From a checkpoint of a small transformer trained on Wikipedia.
Size: 10 layers, MLP 4608 tanh GELU.
Architecture: LayerNorm before each block, learned positions.
Training: 951M tokens, 7255 steps.
MLP neurons of a small language model. Each row is named by its layer, matrix (up: input weights; down: output weights) and neuron, and shows model dimensions 624-751. Each number is 50 + 12 x the weight over its row's rms, rounded and kept within 0 to 99.
Before each neuron's rows, "fires on" lists the tokens most often at its 100 highest values on Wikipedia text that the model never trained on. A number after a token or word is its count.

fires on: " of" 31, " from" 28, " in" 25
L4.up2858:44 29 75 39 48 41 50 58 45 48 53 35 60 44 37 73 46 47 39 54 42 52 63 28 18 67 44 32 36 63 48 38 48 49 61 55 34 59 57 58 60 29 48 42 45 41 67 44 51 46 64 43 33 53 59 54 49 76 59 52 34 53 49 48 46 65 32 49 46 62 52 48 65 60 63 53 42 58 55 59 57 51 61 38 63 43 33 29 61 69 46 40 55 38 41 50 59 50 45 28 42 59 49 52 44 42 56 30 43 52 43 31 58 46 59 79 58 66 73 26 49 45 65 54 45 44 39 45
L4.down2858:52 37 59 49 60 57 46 60 48 58 41 60 73 58 36 38 51 83 48 24 61 43 29 37 55 60 45 76 41 47 40 36 27 41 40 52 42 56 56 46 56 44 40 57 52 48 43 38 33 58 64 47 58 40 42 31 42 61 30 62 45 41 50 56 66 52 24 47 44 50 49 52 42 30 70 72 30 56 49 60 32 48 56 42 52 50 27 36 48 43 33 59 70 52 55 64 47 66 67 51 60 57 60 45 27 44 60 52 79 32 27 50 65 55 65 50 47 54 54 30 81 43 49 38 39 37 56 58

fires on: "," 38, "." 13, " |" 12, ":" 8, "|" 6
L4.up1764:64 40 49 52 37 58 27 34 49 63 55 64 68 39 56 67 35 64 57 37 60 60 64 48 57 40 59 68 48 56 74 32 60 35 64 50 34 28 57 33 62 51 21 46 52 45 37 36 61 32 64 15 51 41 70 48 52 36 50 57 44 58 40 54 37 60 39 40 39 33 40 48 50 56 71 45 50 68 46 45 52 65 76 40 60 47 72 47 53 39 45 40 46 64 43 57 59 48 51 45 42 60 37 80 41 49 40 54 62 61 46 46 50 63 67 59 12 35 51 49 48 48 62 48 53 50 55 54
L4.down1764:25 69 61 35 56 48 52 76 51 58 71 44 43 34 64 43 51 53 31 48 25 27 46 45 52 44 38 62 43 43 58 56 29 61 55 55 56 42 43 55 37 76 43 29 47 50 59 42 55 71 24 35 67 43 45 53 41 51 47 39 60 36 58 53 54 65 51 64 64 72 26 48 54 25 37 60 57 48 62 48 48 42 48 62 52 26 46 55 58 60 41 41 52 51 68 55 62 62 61 52 76 30 71 20 46 30 55 50 36 39 66 76 49 41 43 48 72 50 56 62 53 48 51 44 38 37 39 52

fires on: "." 34, " States" 30, "S" 12, " US" 8
L4.up3836:34 77 22 40 57 38 40 65 20 35 54 47 50 63 40 49 52 51 44 39 50 36 51 58 41 54 56 48 44 47 55 45 47 64 46 44 56 52 52 51 38 43 38 50 32 48 61 63 35 43 44 45 39 49 59 62 43 45 49 51 52 48 59 36 60 51 61 43 39 42 54 54 45 52 60 21 61 44 45 68 62 41 51 22 52 57 49 51 61 61 35 48 36 51 37 57 32 42 77 73 49 53 19 32 57 49 75 49 46 42 42 48 57 68 47 50 37 33 36 57 57 54 59 59 46 62 69 55
L4.down3836:37 41 49 63 53 39 38 39 41 50 33 34 64 49 43 36 31 30 49 42 56 24 59 37 63 58 44 46 54 35 54 36 55 56 63 72 41 65 43 40 37 46 53 51 42 46 57 55 56 57 47 38 47 27 48 56 39 40 37 58 49 46 47 68 43 35 67 47 15 74 42 67 46 50 37 44 57 54 48 51 51 36 69 57 35 50 54 27 52 35 52 50 49 51 38 46 60 46 51 42 67 48 56 44 40 60 74 43 59 70 75 52 63 60 67 43 64 35 41 57 46 42 77 51 57 62 52 53

fires on: " of" 52, " part" 5, "See" 4
L4.up1798:54 79 35 46 59 60 57 43 46 61 74 57 50 52 37 39 36 48 67 75 65 41 58 41 49 62 43 35 62 32 33 58 31 31 45 60 56 51 35 43 33 61 46 51 65 56 59 60 44 40 56 70 55 48 72 66 62 58 58 44 34 69 43 46 52 32 54 68 67 45 53 55 44 39 44 55 56 41 50 34 62 57 51 44 71 54 50 43 60 42 31 55 63 55 53 49 24 39 38 52 52 35 63 50 23 53 54 46 57 46 36 67 70 47 35 51 41 69 50 56 54 31 45 42 56 33 48 44
L4.down1798:62 68 64 63 35 69 42 51 53 26 61 54 47 46 64 50 45 44 64 53 61 31 56 41 57 59 32 59 53 60 47 61 31 59 49 42 77 33 67 43 45 52 49 69 61 48 65 62 56 41 55 41 72 75 55 45 62 62 57 41 22 56 67 61 52 56 60 54 70 70 57 50 49 42 66 47 55 50 35 43 48 43 25 60 51 52 55 55 70 60 65 65 35 35 26 47 50 72 38 47 56 56 70 33 59 47 32 69 42 55 46 40 46 49 39 35 17 60 58 57 67 37 58 45 62 45 64 49

fires on: "'" 28, "′" 11, "s" 9, "2" 7, "-" 4, ")" 4
L4.up2560:54 53 47 35 44 73 53 45 49 59 59 43 57 57 53 47 50 66 61 46 53 31 37 61 50 51 39 52 54 31 41 60 73 54 66 60 26 62 68 36 54 39 47 52 45 37 71 49 55 50 38 33 44 53 53 45 68 45 21 41 57 71 54 29 49 65 43 30 82 41 48 61 38 46 48 48 28 42 51 38 42 68 50 55 69 42 44 16 32 40 61 65 79 67 53 25 45 44 48 61 43 51 43 38 65 55 37 54 53 58 24 48 39 48 57 65 53 66 49 40 68 34 53 57 49 42 46 60
L4.down2560:63 32 53 71 34 44 40 28 70 42 41 36 62 54 50 60 48 51 58 53 37 50 55 51 35 38 59 35 51 22 65 40 69 51 47 54 68 53 39 60 57 70 61 40 53 47 60 47 53 55 50 51 47 41 49 67 39 43 49 47 58 42 53 35 31 41 44 54 58 68 66 46 62 28 59 18 49 44 63 60 64 52 49 65 44 64 59 52 65 58 66 57 54 55 65 34 48 44 45 35 47 51 63 61 51 49 57 62 62 47 61 41 62 57 50 26 32 37 59 50 33 48 59 58 26 05 51 54

fires on: " of" 52, " to" 27, " in" 11, " from" 9
L4.up198:16 36 53 23 54 39 74 47 56 79 42 45 52 51 42 62 31 33 56 60 64 48 43 58 60 44 58 25 46 57 42 45 38 69 52 59 52 44 46 57 36 21 46 48 56 45 49 44 66 43 62 28 66 45 65 43 28 53 55 36 45 63 53 46 29 38 20 62 42 54 73 40 67 44 43 49 64 51 61 50 54 43 58 52 50 38 74 72 62 37 42 55 69 46 47 35 50 35 51 31 51 49 56 62 57 47 58 23 57 67 53 47 36 69 35 57 73 56 78 74 44 46 66 52 53 57 33 43
L4.down198:46 56 52 66 68 61 62 48 71 51 46 32 54 60 62 59 50 62 53 60 48 48 47 51 54 63 49 46 53 59 48 57 65 68 51 43 35 56 65 46 64 44 43 39 55 58 72 47 62 35 68 32 62 43 36 54 32 28 62 80 48 46 69 51 72 65 51 73 45 47 69 68 40 26 79 55 32 43 74 62 59 64 52 51 37 50 24 53 33 33 45 44 78 48 31 57 57 63 72 33 64 42 38 56 38 53 43 52 54 49 63 69 48 51 46 42 38 64 56 51 52 47 52 39 59 54 57 56

fires on: " of" 72, " among" 4
L4.up1075:40 57 44 41 57 34 47 51 10 50 46 73 35 47 47 37 50 48 59 71 60 65 38 67 38 26 62 38 67 49 32 49 45 60 48 43 46 60 47 52 33 50 48 26 53 67 45 54 49 59 37 60 38 49 48 60 47 28 40 40 51 52 34 39 50 33 60 41 57 43 58 51 62 42 37 57 54 46 50 66 48 70 63 57 78 36 58 45 60 52 67 53 63 47 43 52 37 52 36 48 47 80 49 58 45 53 38 31 46 55 50 51 60 55 39 50 53 52 49 58 52 53 48 38 52 57 51 60
L4.down1075:50 72 64 54 39 48 35 53 54 57 33 57 30 51 57 24 39 23 50 53 31 66 69 16 61 44 69 67 38 62 41 57 39 50 63 41 67 47 47 51 44 43 45 67 43 41 42 54 43 53 50 63 34 46 40 64 52 93 71 22 51 51 58 50 51 54 48 63 50 68 59 53 60 51 36 27 46 43 57 50 51 72 63 54 48 39 51 62 28 62 56 54 57 30 52 46 69 50 35 31 55 55 28 22 61 58 46 36 41 55 54 30 68 50 67 34 54 71 52 45 49 42 52 46 47 49 38 37

fires on: " of" 55
L4.up3961:59 64 53 61 35 49 44 72 36 33 77 41 39 56 58 45 46 48 68 54 48 51 38 53 63 31 18 69 47 58 67 40 50 46 64 53 29 39 43 56 38 52 30 30 41 53 45 53 80 50 79 51 49 39 52 58 45 54 45 58 29 41 33 41 62 52 69 52 52 45 56 57 55 52 61 27 42 53 56 47 50 77 51 45 57 52 40 45 35 58 60 24 42 39 45 44 45 38 42 34 49 64 32 57 59 41 58 53 66 45 48 43 44 48 49 54 54 66 34 55 57 56 62 30 45 50 42 51
L4.down3961:56 52 36 57 50 47 33 53 42 38 41 38 57 58 51 32 38 30 41 63 37 55 49 59 64 39 68 68 39 32 55 48 69 39 51 62 67 37 30 49 66 52 45 52 53 46 51 32 57 34 54 57 58 37 44 83 59 73 71 58 40 58 56 76 53 47 35 50 49 68 49 50 73 47 45 53 55 44 49 42 27 57 58 34 58 61 54 66 35 56 33 51 48 54 63 57 42 33 59 66 45 63 54 38 44 62 44 45 52 51 74 58 42 41 37 51 65 61 48 58 56 34 90 48 39 36 49 51

fires on: "." 43, "1" 24, "5" 6, "on" 5
L4.up1674:57 46 57 65 45 44 61 63 40 58 45 60 43 45 34 53 48 48 48 41 59 39 58 53 61 66 34 42 44 62 31 37 64 62 46 40 42 27 53 68 53 45 27 38 33 22 34 26 60 40 51 56 57 56 65 51 60 41 57 61 62 50 34 60 50 59 75 44 51 52 70 61 39 42 34 57 46 50 46 48 61 51 52 51 82 51 37 78 63 53 47 59 47 24 11 34 53 50 52 45 39 59 45 66 50 54 52 47 40 50 48 42 45 50 47 43 58 51 35 42 38 44 59 56 44 63 43 40
L4.down1674:51 41 67 42 73 49 59 42 14 71 34 46 47 54 60 55 52 63 55 59 54 62 61 58 48 78 40 51 57 59 53 56 59 41 61 43 60 62 55 69 60 42 41 39 50 51 31 50 36 56 48 40 46 31 56 69 25 31 50 43 34 45 56 37 59 43 56 49 55 44 57 47 47 52 72 52 44 55 38 45 60 64 71 47 45 45 84 57 53 42 55 49 59 59 35 56 47 38 59 52 48 50 55 46 41 43 50 81 66 52 51 72 41 41 51 49 40 61 46 48 45 65 48 64 53 37 51 71

fires on: " of" 52, " and" 4
L4.up4133:55 72 42 58 60 49 34 62 51 49 35 63 34 49 44 50 46 41 49 41 48 63 41 55 56 29 67 66 67 44 51 59 54 46 48 51 46 24 48 69 28 46 54 44 62 47 61 47 44 55 55 47 69 43 51 53 68 45 63 44 32 64 48 33 45 29 75 22 40 63 55 20 56 69 46 54 52 40 57 65 44 42 47 57 46 47 60 59 27 44 62 37 56 49 39 56 34 63 70 32 52 52 40 50 63 44 62 30 55 68 48 43 70 64 47 55 45 41 62 72 55 42 25 61 48 72 28 73
L4.down4133:78 49 54 72 39 41 54 58 39 36 42 34 52 51 28 43 62 38 67 57 61 64 33 48 73 43 66 61 56 41 59 23 33 30 69 65 47 37 60 50 37 61 49 56 39 51 63 54 57 44 44 40 26 65 33 48 48 56 54 82 78 64 69 45 61 48 35 50 45 52 49 51 56 40 53 51 49 46 33 34 41 61 59 54 52 44 34 73 34 55 52 58 71 57 50 44 71 41 43 54 61 62 38 40 55 62 32 41 34 50 45 55 50 56 49 55 36 56 17 58 48 54 72 32 43 25 64 59

fires on: " at" 17, " in" 17, " to" 16, " on" 8, " Cemetery" 6, " of" 5
L4.up3801:55 43 64 38 66 52 64 46 68 44 53 36 69 52 54 63 55 48 26 51 41 32 47 57 51 59 61 52 42 52 41 38 30 45 58 47 42 47 55 62 69 32 34 49 64 51 30 45 63 50 69 47 58 42 41 37 37 75 56 60 41 16 57 41 38 50 52 40 30 72 59 63 68 59 50 64 62 51 59 19 54 66 58 42 42 33 29 51 69 39 47 37 54 63 49 18 55 56 39 54 79 43 57 60 54 42 32 45 62 49 39 33 33 55 53 57 61 66 63 55 52 60 63 56 48 68 13 34
L4.down3801:40 53 40 47 75 52 45 27 46 63 34 51 45 47 58 42 40 27 42 39 34 48 64 44 45 42 46 30 36 62 51 50 56 52 38 51 45 52 47 51 59 31 40 19 70 69 42 55 49 59 67 25 49 41 60 41 65 53 39 24 37 43 67 60 64 44 35 46 44 50 55 57 79 43 61 41 35 55 31 54 53 43 49 50 49 49 32 76 48 39 39 36 74 68 64 45 32 60 60 65 58 44 67 45 40 33 40 41 63 45 34 35 58 31 56 39 50 49 67 35 71 56 53 73 61 49 42 60

fires on: " |" 85, " " 8
L4.up1265:44 58 53 65 44 49 54 74 42 63 53 47 25 55 63 63 58 54 41 46 65 53 38 51 42 57 52 47 31 43 49 62 37 44 57 67 52 59 56 39 32 62 45 41 45 51 59 46 50 47 41 44 35 44 57 62 10 41 53 34 42 52 33 48 57 64 60 74 65 61 46 52 38 54 64 63 57 55 57 62 53 53 80 64 47 48 54 46 50 66 45 52 44 15 54 48 43 54 40 57 53 28 49 48 40 45 67 47 74 32 57 58 44 67 37 59 26 48 44 36 46 60 41 60 29 55 47 44
L4.down1265:53 48 55 47 53 39 51 57 52 37 49 68 77 58 32 47 45 36 52 44 52 35 36 48 55 64 54 61 49 26 77 38 42 44 61 57 45 33 51 59 35 58 54 38 55 55 53 54 51 40 46 46 37 68 47 50 48 47 51 68 57 32 43 46 47 61 77 47 48 37 53 36 54 49 55 59 44 41 60 59 54 12 67 36 35 35 69 43 65 66 61 42 47 45 31 52 45 37 45 42 39 54 72 63 34 54 37 62 33 42 44 82 47 44 49 59 51 60 32 60 42 49 52 70 65 43 51 59

fires on: " |" 26, "2" 24, "1" 10, "ass" 4
L4.up941:42 36 50 78 60 53 61 69 39 31 28 51 45 39 40 34 39 63 36 69 31 63 49 60 49 43 47 37 48 45 60 55 60 73 59 43 51 73 42 53 52 37 51 41 30 47 66 67 73 60 61 51 35 47 59 36 41 43 58 36 48 70 58 44 58 39 44 48 54 63 78 61 34 40 66 46 48 60 56 44 63 45 39 62 42 53 39 38 61 32 78 51 46 61 53 46 72 47 49 61 61 55 55 31 68 78 58 33 69 56 46 61 51 57 33 66 81 41 53 51 40 37 45 66 50 44 29 23
L4.down941:43 51 27 55 33 39 69 57 34 47 54 56 68 49 51 58 47 55 42 35 61 50 64 38 22 28 50 47 48 50 75 52 43 56 59 55 62 28 50 72 39 69 64 55 48 56 55 68 60 69 56 45 55 59 20 51 52 64 60 68 50 41 53 36 35 56 62 36 31 48 47 42 75 45 43 41 46 61 62 48 62 42 60 28 65 43 43 65 35 45 33 49 37 46 53 54 63 62 51 50 53 66 59 67 42 34 24 41 72 40 50 39 64 48 67 52 64 54 58 44 49 41 58 32 51 44 70 73

fires on: " B" 15, " L" 13, "'" 13, " of" 6, " Bas" 5, "ES" 4
L4.up714:59 49 51 39 70 62 48 43 74 43 33 71 53 47 34 63 49 50 61 61 71 74 20 44 55 44 52 19 63 50 41 66 56 59 40 46 49 45 51 34 53 39 43 47 59 57 79 54 47 40 54 50 47 46 55 48 50 53 36 48 61 56 34 32 46 38 52 61 49 42 41 41 64 43 35 36 57 93 52 48 45 58 50 29 48 56 56 56 39 66 53 42 38 55 73 19 64 56 72 35 41 49 29 59 35 56 48 35 36 60 54 47 47 39 41 48 50 43 59 37 58 55 43 52 52 35 60 36
L4.down714:40 54 45 34 61 51 45 34 58 53 53 49 63 58 52 40 62 34 61 78 73 48 53 54 23 43 41 36 67 51 50 71 53 50 52 46 40 46 39 54 34 25 46 53 63 49 54 37 47 44 35 51 49 38 45 58 58 48 44 42 52 66 60 20 69 64 44 28 51 55 38 58 61 27 51 51 69 70 53 44 44 45 47 48 51 46 56 40 55 49 61 76 72 53 77 36 63 27 52 16 45 56 57 55 50 68 48 54 60 55 61 30 46 58 33 50 36 46 45 23 59 57 57 44 56 49 50 55

fires on: "." 91
L4.up816:61 59 22 34 47 46 54 36 45 59 45 58 67 55 51 48 41 44 36 44 63 53 42 49 46 40 57 45 58 66 59 48 50 55 37 41 61 50 63 61 51 37 45 35 43 32 44 64 69 52 42 48 46 42 55 47 65 79 42 61 65 70 43 42 42 58 38 55 56 48 65 48 55 28 58 53 62 64 61 74 43 36 50 58 54 56 49 51 42 46 53 73 56 41 63 45 43 47 60 42 33 43 60 49 58 44 30 49 43 47 39 31 53 57 58 49 42 44 78 38 74 48 50 55 54 57 45 55
L4.down816:52 54 37 68 37 34 59 58 37 41 37 35 47 62 46 64 45 78 40 58 42 38 56 64 46 74 64 55 42 62 67 68 66 44 85 67 59 67 67 30 40 42 49 40 50 27 65 50 39 58 39 39 49 39 75 37 41 51 58 59 50 41 44 74 52 38 62 53 41 64 63 59 55 59 52 36 56 46 45 30 57 50 75 41 37 49 49 59 73 76 53 45 64 60 58 34 51 49 48 42 43 39 53 64 46 52 71 59 44 71 62 65 57 44 48 62 49 35 62 21 85 50 69 55 62 51 35 38

fires on: "." 98
L4.up4500:55 62 29 56 37 54 34 51 34 81 50 34 42 64 47 56 30 42 45 51 58 47 36 64 44 56 57 44 50 66 46 40 60 51 49 40 36 47 63 59 56 59 44 34 46 36 58 68 59 44 68 58 41 29 50 69 54 46 50 64 51 38 57 45 56 56 49 42 46 47 52 57 32 52 62 40 36 59 47 57 39 42 53 45 48 43 48 58 51 62 43 54 60 65 19 31 44 43 71 44 48 50 21 62 61 48 50 46 41 56 24 53 69 32 54 62 45 48 48 55 30 71 35 68 57 55 52 39
L4.down4500:60 48 69 57 55 30 48 57 53 48 33 38 31 47 47 58 42 46 56 70 51 49 63 54 31 41 54 43 62 45 70 47 42 43 65 57 57 69 59 44 36 44 64 50 52 45 39 54 57 26 54 58 50 23 45 45 51 48 47 49 58 50 49 61 64 73 66 47 68 60 69 55 55 56 58 49 71 46 73 32 48 53 33 52 42 58 45 61 49 60 45 54 63 75 42 51 39 31 44 48 57 32 39 59 50 60 52 44 32 53 47 70 62 54 57 50 64 47 56 34 67 66 55 63 32 24 57 59

fires on: " to" 36, " of" 31, "'" 13, " for" 5
L4.up2064:44 46 44 56 61 48 53 47 69 59 45 49 49 53 53 56 37 69 37 58 75 79 42 59 43 56 60 47 16 45 37 29 57 44 61 34 68 72 43 31 67 42 45 27 28 53 45 58 44 49 44 51 42 35 61 51 54 64 28 55 45 43 35 47 31 46 57 37 58 41 79 45 49 70 62 44 46 59 24 46 47 56 35 59 50 78 40 52 44 42 47 49 47 66 65 40 49 45 69 53 29 64 59 68 46 41 46 50 39 34 44 61 69 51 52 46 49 31 33 34 38 55 44 71 55 53 56 73
L4.down2064:59 51 53 38 29 42 37 43 50 60 49 65 46 44 44 39 41 73 70 36 60 52 49 53 39 47 48 72 59 40 63 47 61 49 46 33 43 33 70 61 55 48 70 34 69 72 66 50 33 41 56 46 44 16 55 59 57 53 66 27 37 61 78 31 49 55 56 55 51 55 59 50 45 44 52 43 38 58 44 68 42 45 37 66 55 62 45 60 45 42 43 65 37 68 65 45 47 27 38 54 49 52 65 59 52 39 57 44 51 54 58 68 50 66 47 36 52 26 61 65 41 21 57 17 34 51 71 48

fires on: "–" 29, "-" 21, "1" 9, " -" 6, "2" 4, "0" 4
L4.up1982:38 60 53 49 39 77 29 36 46 63 35 27 40 35 43 58 55 36 66 47 46 37 49 65 42 49 48 57 43 54 61 64 37 51 55 57 31 74 49 59 22 48 52 45 60 43 56 83 53 55 50 41 45 38 74 44 62 48 56 43 50 36 42 57 61 43 78 59 53 50 61 54 64 57 62 50 48 54 55 43 39 72 48 58 38 63 42 52 61 41 45 42 43 77 48 38 46 23 54 53 45 64 64 71 62 54 43 50 55 58 29 33 66 35 59 63 40 46 81 47 46 47 68 43 28 52 73 44
L4.down1982:47 30 51 53 42 52 28 65 39 41 44 62 54 28 34 79 60 48 53 38 51 64 77 66 58 57 44 52 47 41 52 53 40 51 41 74 56 49 56 39 56 26 24 44 71 41 48 66 38 49 37 40 63 67 50 52 46 47 40 29 54 68 60 33 29 51 66 72 46 44 56 60 45 52 40 30 54 42 37 22 63 41 37 25 86 62 63 41 65 51 32 67 53 66 46 53 64 44 57 60 56 52 67 61 65 54 47 46 23 43 43 43 56 70 48 53 74 41 53 47 51 65 44 51 51 62 52 49

fires on: " |" 79, "0" 11, "2" 4
L4.up489:54 66 58 63 39 58 53 36 72 64 52 17 53 34 29 48 56 49 58 50 63 59 32 41 44 44 39 75 37 65 53 52 50 35 61 49 42 64 62 42 45 44 37 40 55 40 63 63 77 52 43 23 57 59 56 52 39 54 48 47 39 49 51 55 55 63 39 55 64 49 52 54 50 57 66 57 58 60 30 58 41 43 62 53 43 53 58 47 49 40 60 36 57 63 57 59 57 40 41 66 47 67 40 51 29 53 41 41 54 43 35 59 45 56 28 68 62 49 54 46 54 41 52 63 45 53 70 30
L4.down489:50 53 28 41 61 48 60 68 37 50 54 52 61 52 52 44 67 48 38 41 22 32 34 27 47 49 58 52 58 26 59 48 40 39 45 42 42 42 61 70 42 63 48 37 52 47 44 56 41 59 48 49 51 59 59 47 49 60 49 26 33 63 66 50 43 38 55 52 51 64 64 29 46 57 63 57 43 47 36 52 54 35 53 43 52 34 51 63 48 55 47 55 42 69 47 40 46 53 42 29 56 67 54 49 21 57 29 77 24 53 75 52 40 60 55 62 60 53 41 56 63 40 58 44 63 43 49 51

fires on: " and" 44, "'" 11, "s" 8, " Tennis" 6, "t" 5, "k" 4
L4.up3996:69 45 30 45 61 54 39 43 50 51 43 22 53 50 56 48 68 56 47 47 47 57 53 60 42 79 67 43 48 38 40 58 58 61 77 73 44 80 45 49 46 49 53 50 62 37 60 23 40 57 42 27 46 38 46 42 43 43 30 63 58 59 68 62 51 56 42 38 48 34 43 43 54 44 39 45 28 49 48 53 01 46 72 58 58 44 61 47 63 34 73 56 50 61 51 52 66 32 41 48 31 70 60 54 57 36 67 55 67 61 25 45 53 41 63 36 44 34 57 41 51 56 49 66 39 64 70 58
L4.down3996:39 37 65 71 41 55 49 54 57 40 51 53 39 67 44 46 73 57 58 68 26 53 50 83 49 58 35 55 54 26 65 64 54 49 63 71 46 62 42 34 55 35 44 66 72 40 46 58 67 35 31 50 23 59 47 65 38 45 57 32 49 55 38 59 44 80 47 53 44 54 61 55 38 75 38 41 55 54 61 68 47 23 56 54 44 59 46 67 36 38 35 51 56 31 31 40 37 37 57 53 42 45 24 53 65 44 31 41 35 48 35 55 41 29 52 47 56 58 56 68 49 17 39 56 35 55 59 48

fires on: " of" 61, " to" 17
L4.up2556:49 72 48 56 68 21 44 62 52 47 60 62 68 61 49 68 57 20 58 55 52 29 55 54 50 52 57 51 56 55 72 36 57 39 35 48 24 71 00 56 59 26 60 32 59 79 57 56 69 41 65 60 36 19 39 62 70 34 61 43 59 60 43 34 42 42 51 63 43 54 44 18 52 67 44 59 72 60 48 60 27 60 35 60 68 48 47 56 34 56 46 41 48 40 41 58 68 49 39 38 61 57 43 57 44 58 59 47 61 43 54 32 56 38 65 45 22 57 56 44 55 66 48 40 40 51 55 46
L4.down2556:59 49 44 44 67 53 50 50 51 43 36 56 39 49 66 38 29 46 49 53 37 76 47 43 68 47 61 49 45 53 42 43 36 53 48 32 79 27 59 54 37 59 59 47 53 51 49 31 59 59 55 65 55 42 27 75 52 55 60 33 50 46 47 48 32 61 52 57 38 41 47 45 61 71 39 51 49 75 49 45 47 46 64 66 54 52 45 42 55 56 34 35 46 57 38 53 45 30 33 46 80 45 58 41 24 52 32 62 47 45 54 72 48 50 62 71 71 64 65 59 51 49 67 62 38 48 58 56

fires on: "." 58, "'" 9, ":" 8
L4.up2507:54 19 38 68 40 42 66 39 41 54 72 41 50 57 48 47 61 79 58 47 67 39 45 51 39 49 48 39 42 52 63 45 39 88 47 47 50 46 65 41 62 38 48 41 53 54 77 45 46 54 60 50 47 45 44 57 67 35 55 60 55 64 42 60 43 56 31 49 56 59 57 51 55 61 41 37 26 40 53 48 38 48 46 33 56 42 34 53 47 45 43 54 57 66 37 66 38 45 60 32 56 43 31 71 56 45 61 51 64 61 38 43 53 59 44 50 64 43 49 28 42 59 35 40 51 56 48 37
L4.down2507:59 51 56 55 74 53 87 52 43 47 45 47 46 47 63 26 62 60 51 51 41 43 44 50 31 40 58 37 41 45 65 56 54 29 62 40 44 60 36 53 56 64 34 55 38 49 69 49 40 36 54 50 50 34 46 50 46 50 46 30 47 60 62 47 35 53 47 53 65 69 57 52 60 51 44 54 51 59 67 53 33 38 24 43 33 39 35 32 62 54 52 58 66 39 55 39 48 51 56 41 66 34 58 60 52 54 54 54 35 76 27 58 52 57 61 53 60 46 41 54 38 48 46 59 74 38 44 61

fires on: "1" 25, "2" 17, "4" 10, " |" 8, "3" 6, "5" 6
L4.up3953:39 66 44 60 40 38 43 34 64 53 55 56 43 41 63 46 64 60 46 52 59 76 26 55 62 63 60 31 62 60 72 36 47 79 62 51 33 40 30 40 61 49 56 76 44 31 53 58 52 50 81 27 51 47 60 34 29 48 20 36 33 35 46 78 47 57 62 30 61 42 59 53 58 21 59 60 65 57 30 59 54 53 56 62 38 50 39 56 47 50 42 29 50 55 44 57 35 54 44 72 58 33 54 46 65 51 55 51 59 32 47 62 39 51 72 42 62 55 37 42 39 43 13 64 72 58 34 42
L4.down3953:56 52 40 62 34 37 77 57 35 46 37 74 45 56 37 57 42 34 35 27 44 39 70 56 50 55 42 82 36 54 61 46 42 49 63 44 47 42 54 50 53 43 36 32 59 50 63 46 60 74 28 67 51 44 43 69 57 75 49 32 50 28 37 49 39 72 45 58 72 47 57 55 69 53 43 48 45 29 45 48 61 48 58 37 55 48 52 59 69 48 63 58 49 61 66 58 73 31 44 60 48 58 45 38 29 29 39 30 43 44 77 51 72 83 54 61 63 46 52 45 46 58 48 61 32 34 52 63

fires on: "." 52, "-" 25, "1" 11, "2" 6
L4.up4230:46 71 52 55 51 58 45 47 47 58 57 52 42 40 34 62 45 64 48 54 52 46 46 45 56 35 49 68 30 56 44 36 58 44 39 39 43 58 51 47 55 51 49 48 63 57 49 55 61 66 76 39 51 44 63 54 36 70 25 48 36 64 51 51 34 64 69 54 58 44 48 36 50 50 50 51 62 63 40 32 30 54 50 30 54 51 55 45 42 39 50 52 48 60 46 53 60 47 71 49 49 62 55 66 64 71 34 49 38 58 41 44 78 59 55 35 66 47 41 59 56 53 58 64 51 45 48 41
L4.down4230:30 50 43 73 60 49 34 41 54 58 68 42 33 51 43 46 46 50 50 36 59 34 35 31 47 57 62 31 53 50 61 50 48 49 28 36 38 59 61 48 50 47 61 66 46 47 55 59 70 30 56 64 53 51 55 57 41 40 26 48 44 71 50 49 55 43 42 45 65 56 61 48 44 52 53 61 78 24 62 36 39 62 42 47 46 44 58 47 50 41 44 40 39 54 66 50 50 49 39 53 47 12 51 58 60 40 27 44 52 34 42 44 73 41 26 52 59 54 54 38 32 34 27 60 61 18 39 64

fires on: "." 34, " |" 29, "," 8, "ra" 5, "\"" 4
L4.up3384:40 60 35 49 53 63 58 55 45 55 55 36 40 46 38 45 58 51 57 59 57 31 51 46 49 36 49 76 67 57 51 44 59 42 32 45 42 63 66 41 24 35 47 67 43 50 57 52 51 48 57 42 31 48 48 64 64 59 46 36 36 65 60 53 42 60 36 71 60 54 49 68 54 59 46 37 48 48 37 47 43 50 44 63 49 52 40 39 66 33 78 56 39 53 48 43 67 30 46 57 37 56 64 59 58 44 49 69 57 48 44 61 59 61 63 50 32 37 64 58 62 50 28 32 47 58 49 45
L4.down3384:42 62 37 55 73 45 71 70 36 67 62 47 46 55 64 61 34 37 40 42 31 41 51 39 55 46 48 63 68 46 59 48 45 56 61 82 49 54 60 73 52 65 66 51 47 29 61 47 47 65 45 62 61 57 54 36 42 35 38 59 49 55 75 49 50 57 50 69 50 74 51 51 61 48 58 51 62 60 47 23 66 46 48 63 58 41 36 48 42 50 29 46 56 59 51 50 46 75 33 56 40 56 44 49 67 47 33 52 30 66 55 31 33 31 50 74 47 67 31 46 43 53 58 58 48 54 66 43